From a checkpoint of a small transformer trained on Wikipedia.
Training: a variant of Adam for these matrices, 9122 steps.
MLP neurons of a small language model. Each row is named by its layer, matrix (gate and up: input weights) and neuron, and shows model dimensions 160-287. Each number is 128 + 24 x the weight over its row's rms, rounded and kept within 0 to 255. Numbers have three digits each. A neuron's up and down rows have the sign that makes its largest values positive.
After each neuron's rows, "fires on" lists the tokens most often at its 100 highest values on Wikipedia text that the model never trained on. A number after a token or word is its count.

L2.gate252:154179121131114098143111119060173169134095179138125131090151085134139086084137124137115162151142117118088133093150124147195133103120132140093124106120099154128158123122133162070127126099130116165165133115166139119107143118114121173161110121176103159103133134154129130120122131149174204146127144123100133104118134155107160117122126080096142106145122161106158125157109095096111139130158
L2.up252:148139145133127106146115101126084130132137161123148129137137103189158099178101085139133111150129139127104108157132161151099138122086112147131120144135138122134148099127132132135100128147096127148151093153159146120083166156093188138153139128149114122113116160171108145164119090089162142114125137117119130085098105146077166094124112085121128135098117144096166107141142071131134108111141
fires on: "." 32, " and" 27, ".\"" 12, ")" 8, ";" 7, ");" 5

L2.gate663:145132139103140124138100127152148131124123121151060139119123136153116144125134137089106114152115126110095105112111110108111120131136116120130129127116103138127131127105125132106201130096140082110080136178143096176133140086115107103112130146169149135138131157173131136171071120124087150141158139155153084116127161114153107177131077134150059112141126112119112108114117117132124155108084
L2.up663:100108147162114126118138119117157141167096126140136096126150116144132144137139161123072132115136130092130125136084118160115127100133122154139071126103119088166128093102126141112158121110109143133070149106167134133181147117115116136102140134116098112132164125117123172128103142122110151120142114091143146122171123114174183130140119118103114127174142113126140141159101154149101161126089
fires on: "'" 28, "ic" 10, "er" 10, "oc" 5

L2.gate506:118115095083151095172143081137125130149145136108135161090161143151114124131129077104106138163139090149095071131145141123139134134079114154155153168155119136138134152141094163118151158142113090096148146124096136127144130123126148118109119092103148107111112177140131121124088110105086106116124144149131101167131166132117106154147151099148142127118126160149115119114125162153113128152134
L2.up506:123152122123124125163116086138095143100147158166102170171169124128124109133163099125154113081122136080117102143138109112139146130124148106126135099138087149161083134117125170125109125095095117152156135102130137105094102127106156115115132125116153089151145140164143128101098112188155154121106124102112123101133157114192082088120145072109175138139104110118115107119174121124121122188117
fires on: " for" 23, "al" 9, " that" 9, " and" 8, "ran" 5

L2.gate60:090178143114098115147129126115134163188115133094127067080082088130130128087152111130146099131148127139114078156130136101158127156093139132127135088113134175157133166129080138101154178097142131097124120162119104167112163118106112132137098142119170119108118143134106071126131119068147110126092108135120112138135120122130133143124121118134135129153151130121146165175109140118120142115157
L2.up60:173093147115111077133129116129169134128132133104068141128112082150185140131127072091134140129145143098086142155106170129106145154119127159089130130159154135109149106114147138138121123159091111101211110112130154131100136064093118129161125116133172059100153124156127132146142108067148131040093158149124110141089126163155127086124103090146137103110101114153104138107142093139075115100119
fires on: " and" 90, " or" 5, " " 5

L2.gate147:122147158071128115142158117118140128144165122124129145131163121122158105170149189090133167156154155097078113151118120142110113160116156101140155137143108134124118133157131187092113124112116141133173104119114141087134145114118120157114137173101106095118099132155128139122142110100130140086120141119125156118116158094100155114109112093108152137169126149131146130133135044087139082138158
L2.up147:131166121109161179124135143142151101148074076115162091119112123125086127145119116123195112105133128118149107136136144122079113143133118124132130184092138151124125143121118101142115125141163089113098115108133114133128152097148104116153133162156096102137125162077099131155087118119126126113104129163116121117125125081146120161119148122142136122111078129104099119134093150136123114109101
fires on: "ed" 40, "s" 15, "y" 8, "ent" 5

L2.gate213:182124099087137134158110096111107123127146091124149094134093136137122129097110140163118141126155131153139149170154161114084086123134141091109130149102118085188149122128161154163110143118160172093074098123145141157140063151114123180133155073134080141095109132128139113107129140103152129097125130165151132099145109122100135087128097102163170115128104146080170135136197115118119151075089
L2.up213:100133131122153105145136142114102097166159107105168114151114111124137178176113159173120142118144110141065125155173135116095136133135139107141093138101133153155160120079140131150162159145125137107134137133109124144114094088111113132133139136089116159137165171151130107133142142131128139098171196138145108100128122162153110136167115131152110107160130089148128131116117095130095145140142
fires on: "ak" 22, "il" 16, "at" 10, "y" 9, "an" 8, "op" 7

L2.gate752:161142130090162148135119108096156154154118123118159152167163110142107144113157115115149129120138133117144108128146114153198108154153134117119123147174115122117119135155149140085150135118109090122139142112105106148088115136170162153103132148147112132141087113165122088156120121140112112134126123110100093126161130129149112117134109097146092176155120135140145158141125110069142164109120
L2.up752:157123140156119134140144118103125124144152143109102157089130153144125141142143131143121137115143118146141133158136144118133133148099147118127148130102148100125071117130161143083112168161134135105149154163118157095132089106122153127141113121116100102105162150134153120109106112135155125109093164116103057104082117137111115103088142143091124138115132113139156141157131140081152147121140
fires on: "---|---|---|---|" 39, "|---|" 19, "|---|---|---|" 8, "|---|---|" 8, "loan" 6

L2.gate500:135165132134115112134131145140136106093134136155117113107131114144102151098102101102152132092108160156130099120177144131109134119095114144132120156129147125105149142108139097129101101118122102138134132151120140063094116092137155137145132146155094134079116164130111110159097093143149162159152124121109085157080120119127118150104158106126089138129113181109109129170116129152104113094091
L2.up500:096155133149071130114104140108094084110164185133075154127111106169098134118173148155121115115156126139147113145122155159092101106162147110162130093123153131107100123112172128129105151126108160147171131140124102126153137088134120135102088135095071096087120174105140101139134130153127159118091115128151119146103124118163092146136106127115111109148148136177185080139094149127099150125149
fires on: "'" 76, " that" 7

L2.gate204:158138156138105114132143153132114128137113077094176115134129121137141140147100110120105126107134155114150124146130165130131152121131174110117107138127058122148144105105151132156132146128145153128109125115135141111109101126117153184116149139146117138134163152162120204153129166119146163128132113150089104115132090123123120166151120134160121138119103126114153161140161135103113158089121
L2.up204:114121118109116080144136097108140156140142138076158123145106078173143132056095113173121136113133096113120114160178108154129083172190158130075105127153103131141108101112145165130176108140146114117153119159133117197112136148131072134160146065162161116168162121160103126102169162100117131124114127128143119092133114161116129132113141122130168139152137101143137148097142126122109151133146
fires on: "in" 22, "i" 13, "ak" 10, "at" 6, "et" 5, "ot" 5

L2.gate160:140119075061074172109112098112146112139116150121172147114123164116119120097099119122147135143113121111148118130110173134134118173115122029115124154151126128149137112145138135115184125148155105129116147140144149153098131157155148174140153094126142172134079120148190117145094108127146087144159073147114149161136131107120152152117091142123137161156130140065138120153140099058122133141125
L2.up160:113104081150097142103139131111129078104105115112143124121131112102144125058139125096179153131148100133137138122157125077157119135113121130141101132172138136126117145168100164135121133059132138158121112097127146115145078107186104107082122103154124130123116159136108111164122119160122165135151135136112144157107143102162150127107174103071092133115121158136143102156152079110128170186190
fires on: "---|---|---|---|" 32, "k" 11, "de" 10, "|---|" 10, "|---|---|---|" 8